From a checkpoint of a small transformer trained on Wikipedia.
Size: vocabulary 28790, 89.1M parameters.
Architecture: RMSNorm before each block, rotary positions, no biases in attention or MLP, untied embeddings.
Training: a variant of Adam for these matrices, 900M tokens, 13733 steps.
MLP neurons of a small language model. Each row is named by its layer, matrix (gate and up: input weights) and neuron, and shows model dimensions 224-415. Each number is 128 + 24 x the weight over its row's rms, rounded and kept within 0 to 255. Numbers have three digits each. A neuron's up and down rows have the sign that makes its largest values positive.
After each neuron's rows, "fires after" lists the tokens most often just before its 100 highest values on Wikipedia text that the model never trained on; "fires on" lists the tokens most often at its 100 highest values on Wikipedia text that the model never trained on.

L2.gate1154:126149120102147153102084080158131096141054071111149158143129120124122163148128156130104164117137132122119101109136120132084116110132136123095111103150131101141124057144154138143117126126136141108159143134115098107110160150143142084132116113135166093119189117110133169129113134109173120092159143133131151110127107119118109078144146131151153140121119075142084139135141153145106120102165141152172138152112137126161111093120145124127139139159137165097134137129089134160154081115122118095124098151155133119135111135181141078181107113111113063132088132075095114138113155110139087108
L2.up1154:147100104125146135100124091112168136102148113146179147150072077093126142124136143148104123100100156145119100137106142166149070129137107131079120110139085108151139145133170145143128082156103116134123102127100132111163158109125100147166087140133099145117179119109170137132098103085158129153153131121149132089134107135149143151148126141137137122140135168128103125135134143097134149098155137146150153128094134127142077098140124153128113172119157142150132164105115127130116152113177148127118137147160098167134118112151137128156098097137130084121131115113121113152149179073099136076
fires after: "1", "2", "3", "4", "0", "5"
fires on: "st", " in", "nd", "C", "ast"

L2.gate61:117168105162132101126114152151126138121122153146157142109117148160096170135147147154134108105113139151105125155163093109143100113124157148153102132126139117156136114131136101114114083108107098120173108098155109124127144157105114130134127111106120138120111131155130108088134146175136146154121098101102175095135138131131117136116105111120137082125082111114090095136122085155115127097102127091150159109110152091119140150115151127144090144127119118087118110171070139106134121110139134135108133120139129129165125144165098073137088159131108111149120121127058141127170152141109071128
L2.up61:149134142134118071145163114142155134117166143103130132120136116063082128099130134094128106148129135112106160152098142107143093133177135174103106130104128131158124167119130147095172174138123140155143141157139100152120135118143135173075117139114124118089119094130161097154149102104093119109123121104120135112160143113112103145110153180107118075123120162133133135159155174089153184112112156128121111151147139088150084152100150124132090111104096066133074127074170084127109179146127151142118166089142108135139120141079117091088123128176129137118140094136155146141117109136092132167
fires after: " ", ".", " In"
fires on: "0", "1", " of", " office", "6"

L2.gate1578:139121135149119158151107162115113162140122095103150121109169134154093146123063187140114171118146126195148140123110120162147143148143166135204158125128143157120129139115144122159123096155122124146107084112101127098104162077136134113086124136098106114084123097100151102153139104110151089147133135091174128117117136150138135125156108118139123101129148152160067137124119119120110187128085116102098103187081090136112131100139103123138130143108129154136126117123114169131126120136116129115177141091134027125107138145150146118155105121150090158131136115100123062187119167168154136172
L2.up1578:122140123165135146115156135145153117103121136158143135124106130152120101146097138111140132161096115135146133103118155146136128113123112130155081117156150121131097103172178129174120168113161137134138134104141136120118092147144142081103081144145133151150144136106152117154112101130125070130133159117121147090098147158136113112131105156135200118125121127133082141157111132132146159124123149120138098128093113133145142130100128161156100126157126126132110114097100103189144128142142097163121156106147136154133099116145119132128175159099134088143121103146127118098128092137162091145
fires after: " |\n", ",", " households", "\n"
fires on: "|", " with", ",", "-", " |", "\n"

L2.gate1039:126157098142126115112098167093134109120124114029117164159120131109103116114142100134118093141159160106121142116154127093135112134103161121109136137147151104119146133147149122110147115078171148129125133071117157121152139080115101137107134144129120124102114121157114141066136130108106159097124129164139131112164139133143075139114117156149141073146115099124093123177169159127141174122111100143129100147166132127159155103139116143135171165118144135091131082088139163180098122119152148146122127122154100098167077103154117142091117101164065161138101108116134146094146125145155090143
L2.up1039:153094071166127159127129153139113106129131136083138135127071127115153121116103162152122154155082150154133111100146137129082082151136080141111170147112118089132140102153149120120126163130156103154138097112087160140148170118164088107147121164126145092120141156144126107106136115133085135112113135153173120112163156127156116125140151104138160094131125119150152129147154119163117122126127158099140196086131124126136139109123096119116088157176119146089095118143089151139193098137156141137122094119188143131105118150123139147100088100123147105126139101159108053136122095119105123061
fires after: "1", "2", "9", "0", "5", "6"
fires on: "9", "2", "6", "3", "5", "0"

L2.gate1502:119151112138108135085156134123117123119116129135094099138108121090119101160132087099129118142093123176119139122113206091099088146130166170083106115103127149134089163145114163135095129175115139134125106154105119158144130118141122140143089161102146124132109118150130106136106146122115105139151121097140124144086143122098139144167108117110152130152127127163190133156136142097165112128137113134076126144160091111180148119166140170114172100109140093140074128094141132123127131165118094127147145091137125140183178155123128138135141104162144151117166159164145082085122113109125168113
L2.up1502:088125138109099117130156128139126139117156177112127123138125115102127103131140093124129135133142090127112151066108136130119099124093101124123171120111128155127115182149112146135110154116110125123098172122160163160127126156172158161132148128102174113177127154121117109160141091131087136150160080165135146166107132109109126113116122139139086135114105132121126083094079145145144124130152166087109148127099135109150158158130068089125121093161169117158133139152128124119128139145130115124112107106123109092106148108148120175126117156151131125156104127124111098085132125106149126114
fires after: " (", " M", "-", " F", "T", "1"
fires on: "2", "1", "3", "4", "5"

L2.gate1754:123148167181117118129119128162131159137119103148094126138153122135125121145152121125126110124105125138076148149101141122169136142109143121198127138148127152112141137118085113124125158126134136140127126140123145133110139128116166125157142144165099128149103146131096114113153096149092097114121107159152111094119144174096118128141110122132131162156146151148118130171077099119128081127130155102089100149153102124125090142138143169117165140112172133156071146124115135129107102179146131136117107120147135158118157115120122156146099154137143118124185158140150090152115128115168117144
L2.up1754:120158121145094109111117124137096153136140125135118100107130115120131084113175115142190105137092168166101111130097136117165147164120134097142136123112122162122115147107091111088097164139135102143102093124116086119126127144161141161160155160129112141158103121166116139108149097128090130139137080131122130123125119121092121144134124127150097149120155130143110149183088143128175095109116179106105127126136145116152115139139131167076140133105182169172088152135105132136122120187127104144150131124171170101118198088152100177138100157127112148133172160128089094166098111118106146127
fires after: " ", "8", " (", "–", " Y", "-"
fires on: "9"

L2.gate1811:118125099155156131128102087183120179137116138133118134100083128116136118117100142142127134124075135149073136097104103085137123122105121111123109106128176107113116134125128119148122145107141116166119102153156145138126142090119126130143049130135127123129127091160131117117133135121156131170158120103144121157157139128139140121124121124164170124113142131159099119138108116127122105133107111123118095129158114083178110119073112142137193133134159062147120133178148120110103151137120154115139149165157162109148110122156127141132113144093122084098180149121116114134141125120106122167
L2.up1811:155153152142135118132189124100151145131109139126167147143111109107104138140126149111123147171149123142113118142112123147143171128174139158128080104124127142125129137080126157143105108153082156152130121125079127153114128150091094160103149147125110109072111078136157122108157097124121144100130165124134127129095099100141143094121113141077179150083115142148084101148147103130138115124124151106096100150155106080119109171129116119135116080117106112143151128051137126107115117140110130145153138088111156141128163139079145113107129111160100155142108135136130135114121151107129133168
fires after: " ", "\n"
fires on: "2"

L2.gate746:119117187135118137087138121116166161176138151125117161087129141137084131122131148122142147069138077146123153117145184169114116127109158140154112098126117118119125109160152120111144136114105161104099105134151104120084118183095181117107137120170158128129113168076137111136144146112128101116141121143132147112115133136170108104123125154123130082159102132115113112144067119101115112107100115129158122128127134138131107142152136100131096120090127140143141141105117128141137131100109156139142099119130132171105090113096124118099138186129100150100157103113180104151137112122120124179
L2.up746:148118123110131131131118123156139141103097124137144111086116138122143162132090155107126123122089117172138156123117128141111136122158151159165096118116146079102093140140106086133098127115122134059145070113129095110101111108092136111115114163141138101097106154124142141131128158128159127147096195070128103105128117123082145099148132118115138075129118113135131170103105132143159131085090132135073123202085127106140146117133130145171120109077151107122113094164080134118152117127152126158100117117118101102133125085119129109161136134131149172140136143116107131091135162150119122155
fires after: " |", " ", "8", " .", ".", "%"
fires on: " ", "0", " |", "8"

L2.gate1676:123134129122117135124117110102140085122133124118126089168124140116130108165126133120132115109129096150091133142108146135157126139134089139080137129128147151133110147108147116113163085176135131063172151151138121157096135083117137104168131092151131133120159113123162111144053091101109131102145099143167140118126111171120166154191126140167163115157143105141118136133113149111090104134120126123113141135099121168151125085074166139104172107125122159098141143143114139177137158141147137113122087136140099148186113122189111118143122129129113132173087160121133123141137110130090074151
L2.up1676:142161113116118114105136112141142124133130152141079097170130135139124122115128111121158167163162077160124163087092110120143173063111082092136149128142144089136111133127098172131141147069071108131101123150129112135160103141159111128132122127145128143134154120175144124151118120180120168135167116145120159172087171139129158118095117085158149184071137128120158124120156130120157108118155178124098154200131121129140137115082109084150106102139141142079078148119143117128126105122153138156147140094142119118127163097142112169142145094131156122068142140167092105124094151116118150093
fires after: "9", "0", "2", "5", "–", " ("
fires on: "1", "9", "7", "0", "2"

L2.gate1993:115135145118108153114126113106123136142098132112162146136141149157111130147085144145137141113146130167154154141122118123102150115117131144109130082130112089123166095134116140152107094099194124123141131134141127100119115116115130072126100159117103158119145120125100092162104108130127116137161148119145153074145123138180098108096095130125135092091145023180086130116115117131170119075121139123129099124126092118122141130152138144133168137159103186108108143127098135137144087131173132103114115123140100121113123131166129145167125122158145096156148127098115137148131196112090116116
L2.up1993:122138121093126127080135093106089133136133127116130146095180165117099143105145142158153107123147119158144156105126147131127109086104107115116124123132119113108102100129125123140164148125114119147113141130090107105111135136161119100148179093148114150131150151160132099135126110122196146120111084120161109130110136140074177136155103164136125131096103107121100148140150159131102093170143128161102165132105118115147107096147134129119139108121143125093128132180104122150099106140138135146120133084123108145112113117133118137097131104126157105096133161141141113092099158089148114182
fires after: ",", " Preceded"
fires on: " with", " about", " by"

L2.gate1688:154146122171122124149130134096158100121110124135121149126125129125129107087153123151176139148119123100120111110097157114147115085149112141157182154109137114114125147134090099156126110154169133160141095098127095134125167119146176127139077111122145131148100098101161149137168112125115113139092122081131107119141142114092109096153154125112107131137082103136120096163106188091083122074096121148117120144122097088129109164112127098126110157145074118099141140135128139114093115137135146134149145135145162162098099122093144099121089128124094116063138104132114150123131093145133094100
L2.up1688:166111112122132143165130158135149158150139106135132119127124147132121144086137110119088118115093168144146117154093120133153176128146083113156108066158141147094100093117111123136132143126124127149161095138095140147104128185111121112075146092108147111114128121184170104132142089107153125157104146107159114119111138149147107143128131125128116106125144137123153152085109134120113129091097133098092079136141123090135139143125124119136149141097136103122134121093188142125134152123126175148137184121114142132146149159103180063144125111127116114123119097129147169120111155136152119127
fires after: " |", " /", "0", " "
fires on: " ", " |", " ("

L2.gate993:145148146138130136123158120167110133155108142153084111167119167143135147139149099123066143107132125147155103133143116152150095107128127075187126113113116143101131132112086097137123093169127107105112124126088093152109133096155123138148139067112120106192096156115083130142121097154118155150108132116158145150130107138157131146127129127129146135128104115091154153152115125125143157137098114134101123146103114110184130103133134143138136141158117151104062099117116114141059155144104126183106144122092127131091188149121138130136125110117132118134198113170159107136129135150121135148
L2.up993:133141115103109101103126132128105132119146174138103100096143125135129117115117113119117129112137114192106111100131151143132151110092150098117113148145133106136168147130093135111088153117124087147114112144122154119145120108141158146135068146146148129161123135199109120125179162151107163099142109124107150178154134133144145096126107145125145165131155118140115131125133121146154067144138143116134129112149126129141113152122132102082145109118111161139130124177100147168162122155151084092109139127126166130128174108158111132098119153115161119125097130114094097150129138152168119125
fires after: " ", "-", "–", " (", "′"
fires on: "0"

L2.gate730:125157134139147154151106106137089149152143100097140122149150143095138124131117154122135116135160118127142203152161150081102130117183165190120141130128127161150116128100163146124104102149114143141124114120133092140128160141108099146180158144131140108107132133137138083156119123165140094137128134121121142143148140154101140157180106109144138114165134129147098132090147147087147171119138124099060120165113116137138155137126129071157116111089110139152125123117141151147163127157152127154113110107132087128141110165148107134124100169143084155136136172148156129160138131118132115104
L2.up730:136090170121136152095144132130089138104156149093103118160153114144157142113104114160134141104142112146132114120129119105141146105126157133087142142134141121131149181104144148122088108147100105147095116131172142123118152125121154143146129138157152135154135175127117125137097157181123104113119115135092108165108134148124137134167132102125096169152122113130119150134135121122150108136178126121119189127150114140126154130145071130164107155108104128165118126148095097126137089130122119121092082109143122133116126136176136158120134120128145177144114206124154079156125113081101136076
fires after: ",", ".", " (", ")."
fires on: " in", " In", " However", " while", " from"

L2.gate988:131123120173136143124167131111136125100141098102176115113076136081105130121136175156104147128134173171074121127114119113151106161127101160140090120122086156112116137105158142156118077168067110148132148166116137142111157183138096093152125133120102135101184094142155112097138115176134125184129158124104137121127139132107142131108117131129149119181160131139121133119097186089122144124111098105112131152126107069124098132119131136138157144136105155094121142118099173155135156142107114124117157122142138174146119145127116100113113114146113154135173112111130125132124079107116191164
L2.up988:087097147142125138164085110112189112136121114108160113169198132150082130146098147098158141073134110114117122112152148173156151132120152128142132138131122091104136124103108160153159123153133147154180088089109108133155143115122115082137111139164106084100124135122105115127094123114124140112105154131116199054111128158098146147152086114134166132139102085133120106113114114170130149108111144165075122131105127114100123142164154105131107135108160165101125148124126150137148055112128104126129115126114094146084179125107107148123102166154153122144117143106104143110163177146147139139
fires after: "2", "0", "1", "9", " the"
fires on: "8", "4", "2", "6", "0", "9"

L2.gate40:152125126194164155133153146118129128125135125100105080124162148113140137120158112097145102116117146086117131125147085125140131110124134136137133134148104155121132120116072096108149127125094121164172102059101128159120117120186137142092155120151137132118156142149147104080146093126138157107097134167126189104152086139129074126115116111144107095125143078156147104135123159151149142138088125091088129132161138127115173125094114115108164131177167114128125084077119146174077137152093124133110138146145104193148133180116113112118113107119082147150106132150144129095112141095132119167
L2.up40:139131115199156122133143140130129117148122114083119133165138114148152159127116093115179088136151186159135108086119108133121150143155127157114096168131176098132106103146131110187131139138123172130129117096125130117122131101166137088098132087146145139124154151126161122107151102103158097151131135127176131100119119127134082143134089095130123104140151174092142071131159078116089141134108114129122148139162143118142153177135120092145124096128078100139157154128110146156129142163131130171137138110134158166180140173096119149123142136147146115141120157109115102118165157097146139107
fires after: "6", "3", "0", "2", " K"
fires on: ".", "3", ":", "ure"

L2.gate529:141127139163153158133154106126137128080143113128110129168091184120082141126103151111148110148113113138099126145135181116164121146118141126106100118111135129138150169154145142111177147159085140105180120119087131141123113086110128124133144106126107092108154113108152150124127176129140129135089150080107148152096135097143096150118146117127190163151149145110138149108115152130120159087134096156142088161134090129112178122127141119120083102120153123079140130152120144137117129114155108131167171142155100193168114190131126111069160122101112147099148123133131143163145116119101142124
L2.up529:142110118139098114139078173134143157135109097106107110108163050113178132113127139128129155145117176139096129110104115134111141152138145144129150132157114122135120120136146137155052171134109152139074098116138143115170147107126131128133120164151154133127109126160130107140158130156074089080147089165104088107156137115120110132142148126117163152114077131102113120087118114115157132134126143140133187109124134100104141158116137121084113109137152148217072131172128071112127129145117104077113124102145134128091099112120146148162096111171109121155141147152108100098150141129092103142
fires after: "0", "2", "9", "1", " ", ":"
fires on: "1", "4", " other", " Winner", "nd"

L2.gate594:140159113114142185164131141152110111116130148132147111145103149125151143113164080130122156166102153133132114126085142096177155139139092107079116120111154120130119128090127118207101099154145080120137115133147116131131137132186133143122137100135111115115157115165122132180116110108145138102105137095137158107132085128158115152165159136089118107124118101106126133126086117173138141184155118123098153127131114056130113111096116154151163124161157145141093112132098119108152145138098147128119123163142151125116159108106130156169110093145123111105166094085105129124132139121100131129
L2.up594:133155105085089080134106138114083177119176129111088128110102102119116095130145133156151144116134102140121149107117116117082084119095089130098145110112140084105126133117145149103145163094170117082159153153110085088162130144152066129119114127109123135132082109146140177124117108113081158108130095127139139169136122122142153083123148155137098114125143146089144129159138133092117152099118143124107142131106110151156099118154115126117095133143138140112124091117166127161116121119105177112128181132126150103104183063177128148120125100116107120094144136129121102096123165112167130151
fires after: " ", "–", "1", "-"
fires on: "1", "2", "9", "j"

L2.gate317:127100140141140142120112122151101128118139095084179164162112138147113159103095152119149171136149135133105139072109143156164147099150128124110150141126102154108140135117114158128140109133128128132159123134098147091101124096138108134142132138132130127087121143192108102133140171151103139172120115141100074110123115087118138108113129100167164120090116142155085145121134130145151128129122119091123164156174133150119152089138116129102134067132165132115141155145156152102130145112108107146118088128128121079126153136126102146130107142096109117085159111130132103153149142169084177103
L2.up317:112123152179112141150154145131163139107131085143146103107110102106101103079100157105090119130158183182102126169115137089085116153157180140084106139148123127123136143126139130133138127129137123152174110149123124126150152173149113111143147147125135095126177113105109128116138140101111098108120137085124137114096107117109154106169120142081133152139138116129137111124116154102130136156117128121105105125173117083134110128100158098124171138098097121139110142142131117133174104124138104117135102132135167108151117160122159122188087135152135173175133184118117116164147115144155162113
fires after: "9", "1", "0", "8"
fires on: "9", "8", "-", "7", "1"

L2.gate1376:145126096200168170141131099129085149146164133144122106148113150121089116111120126118142116139120130111109111149110149130166136108106150144144155135135101133140138133119119134144164085107119060097165103185077087121161138136139139121146087099122126119116103131134153101148133123160125115144094111132110149116105119144095131107115106125129138148141139126098172108118111184151149157123110128134125144164091095112120123116101132113111132135158134112067118108154122151091062173151173114127138121128102125154099117156133130142131123090115122128095170104183119163143105139113157158157
L2.up1376:142124092109106148121120119120079094131162121127121113111103146140135101133164143100191113131113119145119123145093128116151123097101118100103159152120081117123134087126099201125093129059134082085130119110119093135139104121084123113126065125141148116137117106156114146124133172174142116111123094099098170151150163151123133107110136153150088139124147107077141121122139177150153081119132137113171142151095105137106115132103115123107097178097145136123155160147133136109080155121147100145136102125132132130075100099163107181099159100075131160100153140158116126140135115148143098154
fires after: "0", "–", "2", "9"
fires on: "2", "0", "1", "-", " |"

L2.gate680:091111080102145168122145096098090145142124136107138072154120154138113115149105139102148111126106117159102111132126142080184133127176096114098098129130150104138171171094104130125101123102085110166128093152121144134145124098114125128131106179153116072096158088154135131150124162126176092105155153128110148132128149118132117136105110157153146136123136120100151134133141184123133159125131134115145124179215129149160145120082081136118128115121116150113129082135107149143119128104141112091164131153096128135078128119147079139120139111155101125110154154127089099096132140136131164153
L2.up680:172126104167153120147147129140149101138099091100101098102116160116114123125161159127145107152117123117128132145088149113162096137169118135110106156135138166188141146130115137147112115166092092124123123155111108151151138132109075134109103114134112082090147094102142103130122112113102113118100132105115172154074142091110171137133117128124140170121129177138114121173138175120204116097123129108129125104124133110140127101121132127119127102161157133075129131118095126087103144112103126146141147150115124160104135125126121119136117116127108158120160136130120154113171119075083125121
fires after: "\n", "1", " source", ".\n"
fires on: "-", " code", "7", "6", " provide"

L2.gate978:153172111138132125101153171130126167135139130143117111109141119100092107126151100154116131131117139144114156135089102097094178138108124121097097119141145109118106172117143105116117160165139135152134133145149141139155132125162134154101127149114115122121122127154148129097171103124101149161149131137133087133151129139046133091132136088120126169085148105176124153180135103104140103137128132096098145134130113081166140138144115145113188134134107153134143102117106155129095140188120111095146157092115142155118124173163134103108124094156102135163129126169152091133112125095154135157
L2.up978:146151151145146115174148139128131129157149126085118139133139128137094126118120140116153146154182117117149136153105167165147115141136173169151150134170128150137118127132087136137118116157095134158123096109062113139130121147122096151127143133149148131108112122144141058075134110125118103150105154138143128085100107134132114152150105102117122123110124154173103115118107161090133167111088145114103151165123140102101141157163132124166097107131147122136106090099163136096069129094094116172132160102097093141127154115075166128161142135153126159101166122169144129134171148110122171117
fires after: " ", "1", "0", " −", " |"
fires on: "9", " Choi"

L2.gate1391:157143154143173099101117132150126128157113127061119168105157146127106162159127127113114119129130141125134120136150132136159099139159152121137130153091122112152128074111086118138149141142170134131110084128142129106122147125190162072122127113132150114119103157124140105161143103127123137119103150155172136129145119151142130119149125096152111087117135090129111096143126122100107122114150127168144078101117089135120118130148127110138154108157104136138133107139123130112145134126128151088115091131135091091156098121164150110141124116132079084147163136107133124146095173130132076180
L2.up1391:139129117126093152104124147134122155073155067154152108148117141147144114127123132147103110138113131175074140088107146076121131133125158105127125111119162163128110186097106070141091138101118089128138115127109138133136146151108089171080146131141087095127082119141123159135123117119120154104092128083135107153126133135107111106102174099152136112127136131089176140112141101131154138121130135098134169171137123117154145135144110107174112164137138117116118121162111139147104173147108130135104153161110110161130159096137146091110108100092129141116135121142087085117141127158103141125
fires after: " ", "0", " |", "4", "6", "5"
fires on: "0", ".", "2", " ", "7", "1"

L2.gate1318:109131122121146179128144117107144161146133116110153127128095154115084122117120153141114175118157110136154141163098130107153118118131135161159165179148112130103158128115144136162144121200111091143139099134115143119151155093147094091115123160113112120085117136138122073118141110133159105166118142098153137095140154158105158160122076119157206079118096093163163112115148147123135165102144121139120134181115106109100127115127122131148131114161105128116125099189111155127153080130100129164145126115120090112124136145150120112176112108161130113150191142155127084179098184132128160118
L2.up1318:125102107086142130105146155100097122122099122122118112112147209135097131112111142136148171141158099125107135150148132138150111137164144125106147166178110134153152148121134184183109132161153169123110117113144139104113163069170128082092065127151161149137088112130127118104115131111126123155124119081111113116138098153153131111113135132119119099129087125120101091161146134101135108130105120149141119153118122080131131135148092130080152103126117099135129133108133142110107142086104137166105114109090100104122129157160157150148081131181145120116117138118135136112140109156114114113
fires after: ","
fires on: " with", " while", " though"

L2.gate1604:099156067158125154120121155111115190143131119146107127097137109073122123111102130139091148116118146113094174101168140087112116130116162182112117091101157125169144118164149149131129121163137131115142110098151128180083163164154115126116135160156140117099092097160129103095130103134130125119137139120130142124135152143141094147081114101138106057122136157164137146112130139132131136146077154082129108115149092093098099150113140125151143135140129077152125118117152180165087121190126099110128127109160144136137135121101157109135099100151148140133137144167160097148151130117157117129
L2.up1604:132119124127114110129133119137116092106102141157124171133121154101121164161115137131145125079143173136112110119098101103113125134137129146079093132116085123163097155131150147125173118136105142124114108108102156134078133114112130137126108135153121106108140114189156124151109101065113122105126154129164128120104122126142123140143132121169101152194149143062176122095147124133070171194139138114138144123128126119127106151138136115133121088107141055141128163130157131166094157133137122149084157120130126173154076139084158114102127128134174146122139126117163104118134130128114120095
fires after: " ", "5", "6", "3", "2", "8"
fires on: "6", "7", "8", "5", "4"

L2.gate1828:126136136141154126126123160135080161161112071123135142116167108087103114118125111127148152124168132106129146133152150135141131131192174118192174105123135199140113116098140156116152136167122102183133107146160124155143153162172169126184120096141122139132097153142089110164127170131122131145145118125121135118095126136108102126121135095128116148098101154102131170111116140113053115134089152100113108129146116103081119164125129110154144134143161117133141092122114139123159103090149109170105123134137176175126104108123118088154090118124087127149161106144138143124109151069173103150
L2.up1828:156122112138164131177145131110138076130106075129118120153125128160150108127149135092141123127145174121147098117107141141149176130175110137156123120144141137142094116123098113148115140127131125105148140164095146138110106123114143121171100127167137115155157143131151137103108144096163116130085143151150124158112141112073117100154130090114121164100108099101142140118099155138112165180161091122133139136140173130126095138087112133113120124163101065124126108124108113133113109154110111170128148133110128163115120148085104133152142098115130093101162100175163098118107122091119159099
fires after: "1", "2", "4", "0"
fires on: "8", "9", ":", "ya"

L2.gate1753:096136097154117124120147103143170120160100128123167118141099156111138046140127171156148110136111165142122123102110134129170135142125161082174069118112141154059123119095143103125135120143108134123126149126157128108138124126093163131161108088097148140142148126090084135119110121134136122120114097130121195116124109138119141082122123116163121168127150121089090156168082136122159108204155118148117125107109093120151105140142096123086153131147128101132099130130091145133098093145118152148160102150167156151126132117116136134156141162100123121100142124134081143146105102158171124110
L2.up1753:123147107102109142126157136174109103130093153128107101140117164159115136114093177141143149126109106118128125126099127126170103119168105122160174126166113168093136155071107139160111131133130132112113113175111106125148145121145123122140121077070095095143102142116161125113150141116128158094095099124077160144121137165097153120141151141126138156109110123143139149149140158141148133135126104168136155125080108152111107095133114097093138153175151097116145133173149152138108113122098162113125159168133127140118089110131108116170145114116128132079176104176132105135159163115130151171
fires after: " ", "–", "1"
fires on: "1", "9"

L2.gate1693:138129152118141121143149170168141166129163156177076095117156141119151060141120077133122096140123125128160147083124139117172129149100152106185117144133154177096143160140107176135134177121133111148130116120145175166071144124120159137111125163118133126117130103147099103104110163159120125115088097075131097166139091147158148089117106182105091102150154141173128111132109120135190116103106126098124169112147144116167151156109099125128148123095196136133127119081134169133101123191172104142142145086125128124146169152124149122133104150159129150130177178142158094162170110106124146158
L2.up1693:091149110110107119126112115145077164149121107150133149133154107074121102160167095123137111136135119138128123139107126093095114105137161104099120139122096137142138128135134086119112087130168137193116110147180135096117141112149145111129124159154169139149091118170128114131129084126126151133143143187104167159147142154095120146115112132154151137118118140131118118123125136105151126130113128072093128143099082162134119127148138136129171141110127143126070129152157139165135118142116107085116125147129133170148149133148125144121074102127149113104146117134129114185130160170158112096
fires after: " ", "–", "\n"
fires on: "6", "7", "8", "5"

L2.gate966:103190082159138110106140131109112140135123123090096108110122120114124154140131102144161120093123122140156147150146129090139130126084134157124116127152147110138123172109123127175124132106153083082176111095184146163111158147141124129142139134105158145127131123096119137116154147125137139162147093103095157120180106138149138128082167170149115119131102102105082088114139126130141095127107176124137131110109141098132118106132112146127141147074124161116117155130106134091139118136127116140129124086095080137119112169151138105118101114122140148095118136117170137146120153114158095149
L2.up966:117084137112091170121123144170142139131150147179135082129198099111162117090123089131168127164125126100127130139172124154136133126161131149130163172129140132147147132155095123165092112111124128147108087152135134104139118125136121136142146124164151180092101112123153124096125131138102092172130163124138136152147132143151120159169098094147124095210156167179139078129079169129107129150138095147150119122083111154093136169152143091158124126139158107146136140149151135127140110113140141146168124113132111136101124111128108102105093169132113146101122162112145120099131119185119133151
fires after: ".", " ", "5", " |"
fires on: "3", ".", "5", "7", "4"

L2.gate1598:123096115168139151159161159129119133133132144133122128088145152096099103124110171122133145153130132126142129108133130106156120137113154167179117114121126162152092173064106131148125113128113094160137141133133119149079178119106102135132121127116157086102103105143127114129107158151172110131137155083129122128157107150113154123125114132162137139168144152123131141108124123137118131133118108120078154163136073045109132062118162106134150137125182175135132110129099173113141138111149128174175138111116095132108153120132153085149052124150136161117137119127140152131155139125111132181
L2.up1598:099167117129114110137076071115116140144108110118111146136156117109134173159135127125120122120078130048153114150149113145134142146135141126144117147120121100122108116094129127172118136117114200136119101134160105101155130138184110130095134082108112128175144138150116118156147158131158118116127104159140113131157159125092159156120115150092146147093126104116130111122156159134115088127104142186159103136123129120131100149120098079107095122126099083122105127149177133134096154111066129134129149175147112165147100141107113137139160119148111123138163160156174114144157107148087151157
fires after: " ", "1"
fires on: "7", "2", "4", "1", "0", "3"